MLP neurons of a small language model. Each row is named by its layer, matrix (up: input weights) and neuron, and shows model dimensions 0-159. Each number is 128 + 32 x the weight over its row's rms, rounded and kept within 0 to 255. Numbers have three digits each.
Before each neuron's rows, "fires on" lists the tokens most often at its 100 highest values on Wikipedia text that the model never trained on. A number after a token or word is its count.

fires on: "a" 21, "us" 20, "inae" 10, "ium" 6, "is" 6
L2.up255:096144135147105137134150108115166168152125127110116123143149120098112163111166161116100088165057050123151081198116118116115157083126117168137036143146082161121095172112069150104147131201075110144168131107121114144191105106111160137104151134124159161067060106105165101117107118120152120146145200174146098191109141106130059140142178108140139145061138144114136104158121133140136120133187141149140111142149176096148138032128125133097130193136133086111148103174079084177120125134181125

fires on: " for" 42, "inc" 9, " disc" 6, "===" 6, "if" 5, "ified" 5
L2.up304:099161114115085161090136148144097131126128154055163115125142138098146128141175127085150134077131116114120148153163077152135097130153086166047118156182148178124168120156150078205137162132151194157084059142144075122108091141145161166117151149073134107179156139097235115125097133121134135154150151183122128142093142118046134109077107165125113119151122120146104076155126093079200110154132116127111095134135119156120113106140089177066145188114120104172170097102149151153087117094129091

fires on: " National" 22, " World" 13, " Chief" 9, " Minister" 8, " International" 7
L2.up117:095129114132105055110070073093151165166096153158049062142088094116096121118081182149132167129124124152091145164149119111131130112163172162145098157143177102131139111141158158155138178094131142112074067122158149133128138099154153148098173149109128108126181116142185203183146108094085133115181167067095108140127094142128083130112149054138150144053160124123073127111154151122095141174137136133096087156100112151155167126087128112144157077135068084061141153172117131114152143140119066

fires on: "ed" 22, "er" 10, "age" 8, "ing" 8, "ive" 5, "ic" 4
L3.up63:053115160115096195133119110058104149115157138140155162155142146143123131155149171141122100062106124155145114115135139172100093098174081158156164118137100201131163069117100101118103063223118134110107125122119154159131130159162098168121098091098119157154136093127168113108130121148116126107117234102092169186099160167051140138064154105151158131150181142136103127156085066102072112099193153116153169158141143124146141159149160149083082147144115121116136129146142093178105124092162134

fires on: " but" 14, " ins" 12, " res" 8, " Succeeded" 8, "He" 7, " Rank" 5
L2.up174:107176133159079108163121123092192133129145130097120074106121124134136106126140099160110137172145154147167161050133178123121132109112118163136145150167169082174115089110088095135113083152196171171118134141161108069112112148065117085083143129104115148138128066112166118214137159160165077158187142204104119100139078131149131143095077101128108089176158139143105105113180095125181072104104109167131121132055131141144152096124118113089120078145145130102163077094194128120144144162189100

fires on: " /" 41, "it" 6, "d" 5, "ce" 4, "e" 4
L3.up260:097133139157102152159101082129123108076137140122137093105138152171131110111141128149088160033168122142178170109091097076126148128081074188134160170132141189125093132094057152109153078116067162156118154145126139118174192079147141160144064094122163073130140114108124112149150063148085115125148177147086132133115095099107171163117042089150069060137098147115133113131095178111155105125180129134146127132162128142140149130107153166126089146136104177172141138121187118104165132058163133

fires on: " to" 73, " on" 10, " its" 6, " which" 4
L2.up317:137159167111167125147147167062174103126135114112171133154036107129082116094130163190117098127098130156157105161122165116101127119160192186137130143123207089168178100129048124130134135156183167170095116132151137100136111148058156144071126139109112187157131126141230134134081153146106106128164057113164112094160078093105142133092081122118158085111159105133119097147154134121159144093097072129133095125115120149164137126101080158133109100110110113165124065170177132149175133135135088

fires on: " season" 43, " Division" 17, " League" 6, " section" 5, " Episode" 5
L2.up35:113155123161096144115136145144150170122145139133086193179143134086111143117113152161140094120132136179125151081090097122124101104098117139169145120130090124115156085097107142114142065139109163107137132122124099132128129159076169131103019154121135164160105043158161181111121122145094110152169147118145121155149066154145116163154088097158114088156110135134141184136169071146089104164144140128091078100083181190125099119102162142156101213149094063196175138094138037105155148137174109

fires on: " has" 39, " have" 27, " are" 15, " =" 6, " contains" 5
L2.up272:108123102179090090155130150118185096178181141074130080127085140094117145110073110155131128121118070128167107209128119071133189098133141181175138147124084158166127185096109173098146093167180088135147078112148153143140114159130075129072126201067139115085059141111144126115131153153184111145102190169098089157113127089100147109169170147153134154085069144125141176151108105139134090167155101111141130149152171164167212091116127112114144118107096092113136113080132136096132135121115131